Weights of a small transformer language model.
Architecture: learned positions, biases on query, key and value.
MLP neurons of a small language model. Each row is named by its layer, matrix (up: input weights) and neuron, and shows model dimensions 64-159. Each number is 500 + 25 x the weight over its row's rms, rounded and kept within 0 to 999. Numbers have three digits each.
A block is one neuron, or neurons of one layer that tend to fire together. After each block is what it responds to, as a language model described it from the Wikipedia text at the highest values.

L3.up257:523458471518506512485510538485494507520481515530526493530484512520501506535529541496520527503442465487476505518513476511517542531487504538476484533503472497525482502501486473474465541508520505465506503520477495486521517502501510475480492489527513532491507504452484533512476507464523514517
Adverbs and quantifier-like modifiers that come before the word they modify, including the -ly ending of split adverbs, e.g. "not only", "as well", "most", "partially", "easily".

L5.up703:493465527503510542479455520496508485503486473471504495506496504485492501542501527493471510456538447489483506511489528476477471504456487478479527521517476443497493514509511488537554502485501437464489474494483521483483484487473481450506514478494490488474514453482499456469464504485523518455
L5.up908:535440526511491469510484538461465509528447496505517500495532543483504468502498521504474502493502546489486499478532488529531466521496469530493500483484511455466503497494479473506457494498492512505445442497528517510504476513484468480510468468524520509513546509467473545518484486445488549506
L5.up1004:468495550477524480508526513502490483495500482523504486485486479532498506512501478492524471493531511495491487485501482461518508483529462499457519534522533457508445494454511484481470531501476514489468458498511491473480435496506540512482537495460485479496533476471483522470478509489497524508
L5.up1056:493480473484478476542533507492501467506471504502489493525458516495497466486533520488472481521524482506498518487481501473489501507535511467520484523509486460505503475542497480490506532505504546504458491467496477504526473474513515447485472459454512535513535510495490451467471479485467500466
L5.up1347:537463496461510526493435489508476484540520489533506486502527448531494559464526496510461524476512504500470481500503492531533530507472523489506546485515504493487520493465490508515498496493493505488485468452497503497538495553478479514511488499537482462560529517464481483507479513472498491528
L5.up1498:519510490531493492493482527443542520543470504474507498528494518491516476547525508525496489479513520539493487479529492476535492532491482486496531510547498440538485493503470471476514480502499557462502493502508483507457521467452519506540531517498513507546508488477513489548460501483467490502
L5.up1828:459499511490497518489503482538484469517502496510522495490547515469522541533506486463502484483549552529523509531533448519505480500497548507517476479466482496491488509495510476486507473497546578472487482526484487501499448512482502515517531485511480503548490484521520494495481489476497503465
L5.up1831:504452460561492562530461514464481491479535496461454528530522518477478502479534502524470479511520509527424486483490499504515504501511491510589491498513504491509545524527506529526493489500531507462492525470505497508492530454476537502544523504515489488505491460460566499566482498519510507533
Words that come right before a bare verb, mostly infinitival to (had to, forced to, wish to), plus modals like can, would, cannot, not.

L5.up579:502489499484513446472498486494531473510501499483481553515489490572514498514558519554502542479451511466516504462475521477525506448520504515515509434549510504505503498483504456546504509509514512507491503483527519492501464525455509525498509470468498543533513518542507499499498503530524523521
L5.up662:522479457520527546532520513476519515500516451516508518492477516543479511461484510495533482496499510520495486530492509519470515519490487523491487527533504502496521539470517492484495497527536484489522471500489502513502482549542467498538495502501473526472504477510517497508530520569460453518
L5.up865:482505458469478572508480514493527504500485453480456503465497522523522452471508512474521521497495548489466442473483513503496480485538496463524455514501531475519524494498512495544517496495517453542540527489457535507502501516527472499479506473501488505497462480521507504513489519494499504537
L5.up1142:509504495524473503550517536479510496534503504486506472540525483528507526545496476469496476520520504494477490536483483498521464508511499488512452464538537502474513452525510503541448518484510504512465497572513511511528488518443480496529514518423501483529507468499505524459474523504475478500
L5.up1169:546490493514518486476470482477531470487510500526450520506486508514525492517525524512519501494557521520445500496506492530461442476524565529482539504512509562468485523475538516500500506480501515524526515496502537471471448501488521487490505497516475538508536499510486475433483490528509501484
L5.up1257:520510515467490525485526495498534475536489455497491486493463514471496453522491477489495526487508531507489518511481492474466504491510511493545475517493489522481503517513524558484456512451533449503523527524529509496487493530508536465495515485524517532456484535516489552488548543499537497494
L5.up1754:437503511499504518513570469502531462451505514524473524559510507521488562503530475445492473492513501471525467480434493529493500520456508479476502542516486483500511506524506487533460517480518518485513492520488526558496483512521503519486473504502487507494535480470481477495486475531545547516
L5.up1821:532537463464560491501537477479483471502499483515502502489504481511567508502499526486485513488527524497491485534466517524514510518490517488513526545531537519508526538497513492506508467454542489497489532552538542472518503485546507518486496570518498510507492475469519512471536528543496502512
The word "the" (sometimes a, his, its) right after a preposition like at, in, on, as in "at the age of", "at the time", "in the final game".

L5.up590:496518489503486523509524479486485469482475469484489557487499500536415498506519492479530508503499479493502513527470519463527525501501509509554457495492494502445525515471451464489496512474513498468494525476476494523485515490507477440497495501524498498512521480499521497509493497441463550523
L5.up732:502505499494488504550529493536510502525467497474477505497484498488523492476508502523506523521491532497521515511476490474475498511503494473493509498505482517544533510478529524493465473525496498464514565503487523506501533481489478547495507454517493527494521472503487544513508484467482516520
L5.up741:521472491510504543459471512472456436541472496507510492493535534538510484509544496434517524467480496474523531449504467541531536510529501466520480507523482505465508556516517466498487504502525505478482492516488536541471476479483465421537480515499504450476494452463505492488475472499464518500
L5.up1085:509445524460504507496476515506481454500477517503499492490510541455508438478532537464539554479485528514511486513476508493506493514493542474558532489494521454527457475473518491500514462529512498499524510466541494494494514503475514477477517497512475529546550497505522530468476492516489551530
L5.up1140:470485493495539514519469507508484540522492481473526468543516501506472485463483476490532526484486532538477496482502477463467531514497457493509504483500508493505502476471521497522488493503466488480465518493474512486464525510515493463475528503473540485472484560539512548481508476462495515542
L5.up1200:491515508483456504489473510501418479504478477486454476472499528511488537509501495502534480542470501467543529513470514492501489508527521534538500515509517509471511535499508544510453475533521491485492487505541503523468508486516447498467468486499497469545530518501502515514488506506480499500
L5.up1328:482499528518548557519496509456486471527493544509484483515504524508479499537511513491536506503520478498482477453468507525487505492498517512479472526477509494466491504456486493483491491513471506489483510474462516504451510539551503489507501514515518487490520494476520481483500476486530492519
L5.up1947:527517503502527451512464537487547494485519496493488504480496527488489472459481516492521494515557479490529495466550503495515499476511494510504517479540519534530541487460441477501481463513495503496517514561517484488530486476490509471504520490517462527464514482495498508494494481523519496507
Main verbs right after a subject that introduce a status, role or acquisition, in biographical and descriptive text, e.g. became, was named, received, has.

L3.up1646:472558514517486519540510468479534492527449530473474479506492471490487496476509459502463486491542482495480487480494500491504474442545476526471508510533514493519501483517479504478492506485493548463482505504450482513491506489486474495466525481495523503458499519470515482472459489519496520490
The word "to", as an infinitive marker or a preposition, and the token just after a "to", as in to form, open to the public, grown to 12,600.

L5.up553:482531488513488492485472519501528474475481466532482490491531517503526531525503505528477494441541489525492536503487522492496522520470516491516473511489525513478493508476484520541481485481517495510520505491492554518533567498495482463559551537495555501515452503490483504480505465489473496492
L5.up576:484493464461481466519445495508455520500568496550534500478498480479520502516503539467515526514440522491493474531504532515476524460532516497537482485513490474471526564516490475507497448473527463528504539481521485467522499515503514486513475462523504511479508493495503545503537514512517524485
L5.up682:494523514513521553476468502472519516530486482487502516526555492515524503512463475500486500503537507477483521467491460472499523489496504498535532488486513561497546467504467502506493496494518491472501448492478474488500503511446540513465545489503466514561494471453494522492539508504499521472
L5.up1356:518576481502483489496498518485506486539499444487510512465540482545548524495524511542499450504533474449498485486475513454500504523482513522505487509504500510494454497532497496543450530477460538543475541488477537499492493517512476505524531501507528489524513489492492480527467503535496492478
L5.up1582:497531496541508523494511498459515500475482480500498510505486518468517481507502515532485502479498470538468512508485493490510512520486481467509486485521512493516487503552529456476516509526486480494524477495485524478529471513507531524500490456530483456496513496531469525526481489504530485515
L5.up1708:467536546526504542423483513471500480487548492490499521534497489531517498553506504538512490475529498508493507505455502489481524472465485491508481476550527565477466504507473511470501479504522551469492491503469488464500469507490486551506524515449517520528483520494460473481477501478459525491
L5.up1846:524518490482489505490475487493492531550516469522454523468530514504532470467457481526521523521563524542492475497538502481512502476453524500500492513526529511498505513480501492540504561461530498561470480474474489492524542477487490495492533541538508467504527505462495500518517532470514517524
L5.up2010:525484524498495513564502463459511509511496486537500488536520539471501470494510518465549511520508481527499471498531551520513518486489492475493493534542500510473501521481498456533505522511535493525523446504494503481536525512502538536493505538517513488467523473491456538477589499523526507477
Periods ending declarative sentences in encyclopedic prose, often after places or nouns, alone or merged with word-ends like "s.", "a.", ").".

L5.up52:495482511537488498499469511496484457510506481481523493504529505467459469522454529494488489480527494500450520518508525502526506487474506480524493467518521500485523495498456488467496532478505511497525526490501495506510490488503492469559506516521497483502519476504540493473505438503511477559
L5.up104:513465463511497504504507501483475515508507462510536497495524524513483480483502551475517496512560526491493535507509503480477482516473485501519465579483534518506457531549486474474521511495520498450532494514486449499503476462486546502475541510516512515504461445506474460544464473511584508508
L5.up668:511518455527535510473501494497493516514472474515510527474461482506533575452497486495497473501497499464501490490527490509502467500471486472481456514475521502541445489521485498473507523555507510495520456497509508535470468495494522546553464514516507472498510489477500505498508523493522514507
L5.up781:447527496498507499495517557515503451504511501503515473479473505532490506508513488550510478493510480510501508547498461490477501503510470546470442505520536521512499518519452470517502501528495529479487477499496512523483518533481522473491474518478498499508547475494466511512527557479477492526
L5.up1748:457498473491481544445518524524513495459479496532501514477482499508493517482519548496521492493498497519497479503521523491482529525493471506471471496498508547495508513506494512508481521492520504501509494510488538523471500521505499517547500449560499507509542505497484515493473503489472482505
L5.up1899:517579528509558483487516471514495509521482486510530489500493510541478510508553482507557493485494523491526524535535517521525489493485509530479478485473479535476521501519479515526474456511532470474509475506542442523512498467502466514517505480490491484502515473514489463505524519486478479505
L5.up1977:483519501497480483496485486529495481538515511503503489563503499488479508490526505458461509534504516473503519485484488498522486502511541500445494535501460530459535495497541497456488512519534545500498471488475485519481503480481530499499499473487497525524553485497491519533476493476515473502
L5.up1989:514531488480471492440478528527464499519512493494461465516516516480510470507470524490495516519477470519537491525463470494488478482478508468492482468517492534451518510518568505511446536509513523470459503490487522543510489461492492499534520472489528482457553485506506500506459502509478485511
Opening parentheses or quotes that begin an explanatory gloss, e.g. canals (irrigation), and word-initial G/g pieces, e.g. Grundy, Gulab, grip.

L3.up1681:496537546528506483526487532522512512471514524497479483588514484498499534480530496495517491455499494497516467487466482489491464480538476502471510525540476483479494511480523535502493538469479553519508526479526476517472527474536512511486508520494485486488477505550481500493463501452491472516
Early or middle word pieces of rare proper names and foreign or uncommon words, often capitals, e.g. avant-g, Z in AvtoZAZ, Mod-ig-liani.

L6.up22:476508510501495495542464465487494453498496494458557507558493498508570540492466505468471483503445521507473468482464513558457501496508453499520528553473529474468508483481539460498489436446525496505485479522477487505507478496506487550494512497500513510466497502490503503462538526484486508470
L6.up580:502503485526501479498503514468541461512465505462542499531528477498508502499483525496472496501507504479494482483528519497519535477456482477519515511479519493474499544490537515527481501537520488500504444505515462469511515518496505548478497502513472499515512493509481484490518518511507500502
L6.up631:479538544515472523464465523501508493491506506530489501475527482491501462529498478487502471528457546496498472483484519516481529494494459524485510477501504601468429484483496485543500494503517523475504475476494516537489526453460486522470517504515479451478519533533486506507455484544483491492
L6.up1072:486504481525513506521441508481480518473497514445473546556485499532484476493496519494490529503486492517484479535506530557499486460493514489511475469497501500474481467518461517514508444461469476515524506503488503503463516520486452559543438485521528535523483489514482534493476488449483546507
L6.up1397:481550505555492524481514520490539479501434495459512516500484489506498503484550520495522462473563481528561500474514460530450558496478503503500504492512514476456507519482480518484482500514486496492502488466491514495489537502478530441530493510501482508460514515530493464512502521538438490495
L6.up1448:513521498508530515542503528521476489489505579523528526497527497501490502492535515443506477428487504555474483500470495474505529527484478505522447498508516494498493499541493514532517501483475460483489505502501509542520512513484526462508508495496490474495532536438475459492483487493504495517
L6.up1506:479524537512506515534482487529485491467488505461516545523456487453523500533491463468532507476505496500470467543535515512475531527536452550494506512478514530504507488531450527509508510496508483520523493545512500506505505496477483516467499504497483510479503470503475478505510536488490486504
L6.up1616:492524511521521488510487502510552515500525479529445501516505524490465441501504514549533518519516521514491511514500557527523558481494526519529507541536508524471518473463504513503502467484493494499487498495508536526519530510486518521510508555491513467468504511492470483485529505481486465498
Periods, often fused with the word's last piece, ending an expository sentence before a new sentence or paragraph, e.g. "199'6.'", "complet'ion.'"; sometimes colons.

L6.up18:516510517512513532470534487503436503500546525494515480533464503527462519481462511482495508487481488499490516470488521517535469459499506482498500482507509517516533484513484490521488504516501523468488518468506523520419509472475473529482520537485498509525496461530460524508536480529518490508
L6.up134:513513518483541495476489496585471477486486481446483485518503495486516482525496527496489538439491448489505531504514500505529517491438523476472476468529503511557480480521502497494500482472451483505531518514514477518508532506499501523500479545495523503507509511498501507510521465517465515489
L6.up338:555477486499501483513483534499485469484512548499454500547539537522496495482474527523533499507493486496455492526492520517454497503480476493482509468543515483454543497516536503515517478488483500490491469504513477500476478498517480533503481526468510497516525512483496527440496515520500531524
L6.up1030:567474473528499509507507510505495516493484484502498500489467506536456506528496509503511463465522506479490551510500521505524504559493495485510522494478544481498509568484563491483484534491481459445510478530582490521468459499480520512483505466453516505515535495504499503478504473472484490494
L6.up1115:535503507503503518546461535447494470465495522525474476481500570468480533532547563503499516503499507515457467523520467510489509498458463506530474503482487477511539547484517502502508535491523506511512471484513530503517489465488481502519470537542535474478518502503511473525474499494494501506
L6.up1241:484538499443514474497518502482526504507492496497501493521453493445531545510477513517485478487532525506494486542493484455490502470543522464466476489485521451484497439528453507471480493487544471514458454528482497517480495465493499528501551468504506465480486472481507493483499509509531504500
L6.up1853:562465509502527467481508513518466458482532514498492506509495503507511512488575467512515450469451477506462467487502495511533535493520487478538463506535502509495511461506484505526479492537493493526432478516493468526483487497531512520521505480538478512510503519498502477499510525528445529511
L6.up1983:544465532466511495525519481436515475504513523516500507532497546478502507501461518467482484484520507510479516507516486469475540499495494495533502531461525503489457474493554501482463510517497483467528477517523503471448509475497510530533478508488574530522482510492484495527516486478481510484
Function words in set time expressions after "at", such as the in at the time, at the end, at the age, same, any moment; weaker on other prepositions and articles.

L3.up607:506521490513494538500542544466505486473460497500462504503529459444535513470498504456516497480507485494465460485487508507471508516480466534504488539496501492489506516487485536512475507467448495564490473482504529507508463514489498523491511512485508498500513506516484497522494491465493561523
The preposition in/In opening a time phrase, usually sentence-initial or after "and"/"which" in biographies and histories (In 1991, in 1924, In the mid-1970s); also word-initial In/On pieces in titles (Influence, Onion).

L6.up116:478516485497501556488524540478561526519501519505503524495419500513484509481524465496483493485502466481481445483552497487508482525460489472510462479529502505460530494507480513489491453520524526466539474476460504503503509498507522446469486489520509492473503521450472505496499517480493482516
L6.up538:511543480530522488454509532492526509500513509510534485525503456493502530509495529481519525484521502488489532476493487531504531511449532455479477502519478529456501506477476490508494513452523530487476514490475491500525487498496528516469518525516472522519462491460462483485474507470507494529
L6.up824:473494482503507537586486498473508482509509542501524541530461512513507546564522576552498496456486502424499478508461507487474517462500499497509452451461503509496502489508467499510481498470470569498533514453493518475491484499468491492491499470499514493515496454515474516503456487510507481479
L6.up1016:482515511496518507502561508455451504491476523517517504502458476486500491521502481489506516504513524519518508503487497475482480502524454472501451491476530480505483522493508472530516541502493516511480492547463482505508491482503495512514483471468508488479508494475517513529491552511503479467
L6.up1195:528493473522498495521501450449525496511496460521455481469522480519470534472480481506484490461530471528466508490492519523524528509454504486549453464486495504481512461494507470505455513525505508484467480506505506523486510526476483520517513495494474471485477436496467499512462479486455478535
L6.up1449:482464507501435473507497516483539496515484535507495522478493522492469494514449478494514487476567518531437498509552505474466525510520477492494485482532520539481507528507505461465458502488454529468504503493460497496511470511465462545461514518474530482502579482475515506454507508461469500504
L6.up1627:522468552461432549524453513489505455520496547479517508533546522521496545518478498502481462482510513500507543499541483529529500483495496517499529471513490485432470521529472507528501510485498516464489514464507496530500506486491475568524495513493479505528537519522500492509527474458507473541
L6.up1686:499498511487540483489534484513525515544508499525521486517482496516488509529503529479468527507499497511495495528510465511499493468498471534499480483504502477521508519530489488484473524527502528466470459464493457451519491484502509538499480515507512463510535501463514495486509493504499499520
The infinitive "to" and modals such as would, may, could, not right before a bare verb, especially purpose clauses like "formed to protest" and "is to move".

L6.up490:524504441497508498552515460518532501466511474480496507479505509483489539466468519478451513472545480533501502501498492509504500527477504519504510551484482544490522502475522527480504496525546474479512464506548497485514497491514500514516499499533477544513512496445522501467499458471467544512
L6.up1037:510483531503492522484506517511531507483502472507503491519545560509499496454505485465504515490526437508480467527510517511495518475526492524504473504489511481521539513471487476525513475458487487486469505593501470512513506501517513486516478484510505509511473465517503541503493521490512535529
L6.up1133:501522497500545518499495523487479497541537495479539495461469489499510514512492520483500494486506459483487521471454571459496494491503481467479529519532476508484533558522482500504558503523515482497470507460496492504497483486489500505526452494532500444494484521510523482534477541447468530526
L6.up1286:532501488545502497506519481450472444459500442499553498517490543464492539492482522518480479521485493553510507549503508480492526483529504490479466520505475447505460523490521506528503506473456487474493505526486531460470510516481498494474484502549488511509520540482484512481519575503486541532
L6.up1466:505471474524515491484465477506486553460506498447514511520502473502496511520541525506535509505531517500492513510481503516475506464469546487508493502501499496495480473481513513523429507464504500473470503492577542470498497509496524537516475509554480515494514515528504505473500501486443546460
L6.up1681:540487483473524521488512503488496502516515507499522459491515483515492498484527501463501536531503507508486494526491521486474501481504516519504509494503516531501507527487540479569492506522517484538538490450468497459589516503477475477475503512490521460499494476544500467447496490484463537493
L6.up1766:510490496478503503509505520492481462516514528504544493502452495489442524469442467500530479530530473478489525529493505484502483520493496457541496544558541516464517511481516470498519479474474468479513450487451506485499461503463491493490515525474491560475500480506521511479498480488511498502
L6.up1964:495532496498490519493524481494534497484516530504509534478548530522480481522488515507519513445506480516538511510515515523501517491471512500496479520463485490461430506469519523477449503507470468536495448511448510503520468489508506503497552488504488497488501487537532479453535533525483529502
Prepositions opening a time point or span, mostly until, since, after, before, from, as in "remained until her retirement", "first win since 2004".

L3.up1584:516486427488536528504491525496449516526497496488563481472495530509514513498517527521513434487516516470517520484466488517491485542514550548504463450528521479527507549521464508516502525504487515482515479483563524531482497518508516469505483502487502501527494500522511507493528521543542517545
The word right after a preposition plus the, opening a phrase such as "at the end of", "on the other hand", "at the 2006 …".

L6.up12:510481497491491518522492546496513512453554490521521511505494489492519448500518487505503507469504508498472506447434546476503522503491526498536504515487513491516516521498549504530497505477508479502472455496450515479520463516524462553479530489516521502510522474511470487514488477546478513528
L6.up411:488491449525496508563483508475524498438541501515513438525492527503503491503542519479509514481502506506552523486477531488470517508557538541486505526501483534504489485487505483573485524489497506511498472558516508471489506478522498451478524533521510488513502530462512509514535488528480502474
L6.up668:549484490493509527499501505512502519517499459514505469504492506523488505460495462528528519498488501480503520435483582489524526507505521455495482486515501473545496512497502478517495559462501499523529489543448506467482412537548436531530547506532481509504496489526504480509457482525460503495
L6.up846:550557477435514480494514466487504473484523518508513506535495507455526509490540480497511484499483495492520542537510499510510505547514517526515507481538490503497468474489497455501463504514538416542520507510476492520521507505505499528523516503519515527530580540525470498500491480499529507528
L6.up1105:521476507488486523521528509501505491521485500493541501506492503465483525519519516483421492494489521516546456473493528502486493509526481497524480471524524491484475507498535477479501530497496483499489539542500495520539521468479486474521523508518513494478492472516488482512521498545500516491
L6.up1501:504550523495509510503501527491530510563506482485501504508497506489516526504454537459523517480479472493484491504451529517521562542494517509429481486484516470517512518475528513538486498459521488528521465468491519499499462488494489502505483483532487527525537506500454490520482483528508513478
L6.up1666:465512504460483508516471512491508518474501499505510443502536453487484478508491449486490501500478534478510507450460484503535472498502478480484455471504507502492509525467471492515503512551503481472494521514507468506483477460486458499453499498500467527506482502442550538511480534498508476519
L6.up1865:536494468511512526490522505507477501502471512498471513512551460493496503478503494476466486507528480484507512530503532498494538492499544483503523512477501513477444459493531511486547525459544480495457514506508488492503474477465488492507537485579514497485509502492470506492528508518509463494
Fires on the token just before a year, like in, since, as of, or a table pipe starting a row (| 2005).

L6.up462:496481524489451509525441542487457503495479516526507491535509531493511486486502493529510477455443561469458467516487551513458465488530473473505485491528494473498530530463507514503501488511507463500468481503497509498471535455472480521487522505537487526530542521511497505564535490539493494505
L6.up487:495498505514526496550505533521497508489482486473517459495483480532500507478518510484527491482507496511530510482491506502487505519514537507443502552536491445518469509531479461464514484486536511516504476504515500468474527489514484472537497498513508475502516496470482457493516535499468507499
L6.up1021:494504497508525489488462506464480510493527506537465510489521503498502532535530470481517528499500531502471508503501492490486495510461487525495527498553515490504466533487510453520494508516518534501484473475519490480517466508477494497506525472512519481468504477497527481520497514519533509486
L6.up1065:515498465469478474451484472527521503551542506478483549537512492530505511467504514525532515463552521502525483498528498491511495485468525500487465525521489524429486561504544517517498494520487526464510514523500494508473437484500542511499505523497496534438526524462512520447515521507478524459
L6.up1149:502504497519458508510535499487500536453446484470507545499503526541530481520504491467527495501568503513519495558513487519466573497508475478501463532519517489502505518495488467507467458544516518498529498537484486511499522502511492549508542497480510450512520513502458553508491519493491511486
L6.up1641:540488502496497532496491524443508508446478477464478513503495524496497522502487517471515493470535522447497472489518531490485505470455471506490507462537485483470495499464516452482496514505515496494476473537485448503476495458475512538456519491469533501477504510478469506511528457485478512473
L6.up1724:545448547488469481508522489449452552500530488531470507547524515499532504528520464531473510463476504556535483490519499509518518509477487511501466488497545561524433511498490506504551500500500474451521473502521518510475470469485477444474477475501497535519439513464509498505477498474505491505
L6.up2012:431537511538499497504474524485495482482450517518475542493496515485531516521513507509495516479500533492457520514514463526453518509454493479485508492493492506522467495497511501476489528491525481494494451494506525473509524491491484502499520494435486464486516529534487510505486523505493513494
A lone letter G (sometimes M or g) split off as the first piece of a word, often at a paragraph start or table cell, as in Gundestrup, Griffin, Gulliver.

L3.up1872:540476524497559490520517508467494518474509516496558505521526494488510550521500496512528543447507517491530482436459529437494517513480522531451511501494519522496460528468489508471503489478482509452476490487469524512493512457478466531474495532500538473507503506521515478481502478498527526483
Time conjunctions introducing a clause or date, mainly since, also after, until, when, before, plus closing == of section headings.

L3.up48:492487485525497523492507505456511460507466465512528499538467527471486496468533516518487499512481480501483480466526524523518512561487494523468480520506501460466593512555522485542512527458506555523449492470493527515480551477535509512547525497492520465556489493538503496441491493509515500465
Tokens closing a clause or sentence, such as periods, closing quotes, and a comma-following and/but/while that starts a new clause, e.g. householder with no husband present, and.

L6.up65:493517514514544544534548486498462452466493501478512495502525478474508473544548456520440505488477505493529483512469550549485497510536488526526491540537511489518490476502487513508489544528481496509467532535492496495497503458499520483494514484495525469497535503457523500522498533490508492489
L6.up293:528491523537463488536486576502509491496477484498504500513491434478492496549451440525512527482498493515531502510500490496537503500507502517534544521503512489458500566500537534510504497492563525500508478504468463481559490456494542478478523481512526486488498477507477505464520540474494489477
L6.up497:490475518530486521504497516470465499511559550496480522502483520482494499566465490521487479524457522449523496493499524515477510546540484520504503516490508496501475510474478498508519489516519494462449513496530545494516510500499481489484467483500531474519519503539477495491501510493463492481
L6.up1110:468487493468518525553515532455494529507481552515459455487514484491519498515529506500474534489506515469505496493495547524534467505571471489539510504496496505517485482473482507499516526473491468525533515528480510501528519462496578437557486510503477511458500538502511543509497507476501514537
L6.up1114:498494468516515515481466481468530476427503510543493463494544487526515435506537545519505501495526537576453493509531523545476512511507516519507506515520504522494501472481510475527475514519508524526527469480503561516497524509515510521473509498501493471498524484479522563492493485498490489494
L6.up1134:499523538516520484495517533494458518483453484500490476509526463481458528521536492489490461530496532490457491513478486493443500494456451517479490465491531512490488538463489480529518520505526522520530524478508544465482507526489503495471452525522490506521512546466489475504466478491485497485
L6.up1334:506447517482501464462445509496517522532526521516517483504502524501480502482469521537507512502539506486500467546494536529492515508482539527498523518522476528492514470520511492571507540499542512502522467492508509484481481487493536472470507481520504475507497463496504503486479501491514464473
L6.up1563:467493503493487529486494517505485496446514515540489511500504471514508501534501515474514489478452490495500515514477491471463494477530516489496548562455515540506478521511538476552502529488520556511508518442503538528511476482475480493523468474512463502514525526465528528521436499496516493476
Verbs linking a subject to a new role or status in biographical and historical prose, mainly became/become, also served as, is/was, remains.

L5.up774:500487534510462527476503487513458505476490522490503473502491509501540489523500518508528515495492538473502507502504524497495462466491544485544494478497504503486517487513496524510501471531460477496471497533523493497529492502501526475523518489499484529497533472464490526523505503535507534524
L5.up839:541488444488480543499512468498468542521480512485546485493457512483510490534452522530499512468528466514480527538501553521503509486506497532480483492522508534472498547529496498534541545514503515536526486526497526462497503497483480523533490479460485551465509493534515437516507483572496514491
L5.up1031:512522479514492523474503529519503518478479491477509491496511510475489551461468499480507472516476491482490522525478483518522521481476503529492499525515469512484486473541527513519498483507531490505502486502506502479467503544512518544487514520509507512517508480520498481512507492483496523555
L5.up1090:460469514513523526517534521448512512445507456493507503501492479453508520530497501510469566509529536458471503524511539555492510520474525546506476458453496494498474474520496491499528484499531497472488495524516514496490471468503503533505528538524506519490528480514450477486495524478507496517
L5.up1160:501530510474489487498565510503501479462488469523499476505511516477462514496525469527500483551481466515489464518522517484484512489541506520458485518502493517548489523526482514475509543488497527487508524503480477488447550473479495475497492501497434497482551499532533503503531503493458490502
L5.up1431:513485511456465551516475512500504467487543483476480480485496518509514454482495486531513490410482517491507489496506511501489511535512494533481485480483488473473491471516510490491492527458522481458509505540535508517495465534463472485516524503506473484464448493473536523492554502497499511515
L5.up1677:492532504501455506502534550575501484469450496488540493521496478511501568463475518535514485493524468471524518520535480524441498487521477539505456468509488506463501488523501561441504498466497499501502480487452491493517489539461493513489477476475527496520476519517478508495503530511507523519
L5.up1837:527479529522490536555516496472491483497519511478503503510483472491527502501500502507458511491495529526478523524509552510477498505508517518521462507525492485466504540502490531541498514509510473453492502515416526515523536495499529495479515497491494552476510498513449511485515558547440546497
Tokens inside date or period expressions that come before a year: month names (In September, 19 June), the in until the end, range dashes (2014-16).

L5.up50:522487512492485492492499532512581494490493481521453498495475473509495470516453512502528526511528479474508522533484491494496516526511474485454471534525525545492503506488500472464509535519554438505530516554512546504521513512549492563485508519529517522451513476537533512482525461507481512473
L5.up145:479559486486532489513471470530528499521500485514546514466526496481503495546524464494492468507492519479454480491508501496489511523475480495440511502486512509516475486513494497549526509484514498474459501501510511511456540479497527492506470475507478451475545482495496463472499496504493514474
L5.up528:515503503567478488475513530464514527508485506545489481521525489503511519489502465507514458499481501533486471481510520494542508481473558465499435508531492491490517537515509508534540502443515504503474485492477543495509476476494462490475507452529473485557552521510488478514427508560515508534
L5.up671:500460507565475509520479525458510515518460512491468514506542502526488534544503498533534502535524510479514531517503481534481549521500530519489490497510516484483501497540512482549540487487499501467519486514482481486507502488496477529457483469528457535533508536540491453484452495516507497487
L5.up752:541490514522476468478528467499503466456482459525500510502500536499503511484521495467554492502512512500487496503468546498527524519500556500457497515530527529518510542439535484497509508490502492527493474500434507523508483534480480525526514485469477467498482527482512478473466478529505521507
L5.up804:461507524521482499517510548513494508496518482558496526456511539479502548472483546513514481479525536442537503583539534505543517458511508511488467535513483442521438500495456463510483487518515487469473489492510502496491508477473506537525545491489534526505509451511560504488519510511494498470
L5.up1845:451520516537508491496521517509500523520475524496516466509515519504524510474509491515466493461533454524449502492503537468500548498476542470501487505518502509478451489503486512554552521493524522494477504506503532506491476530477535474474519468552492488548528575488513481526475552559505523490
L5.up1917:509458533539470487510528493513518518529497492537461475537481506482492508480489500490490488468492484491482524527486524511516520514491517463519462483531524501472472528486495482496522520485508499527526485479480532511511500489490468468500540482519462478528522522541499474528450515535482522491
Prepositions like in, on, or until that end an event clause and introduce its date, e.g. retired in 1870, released on 11 December; also born/died day numbers.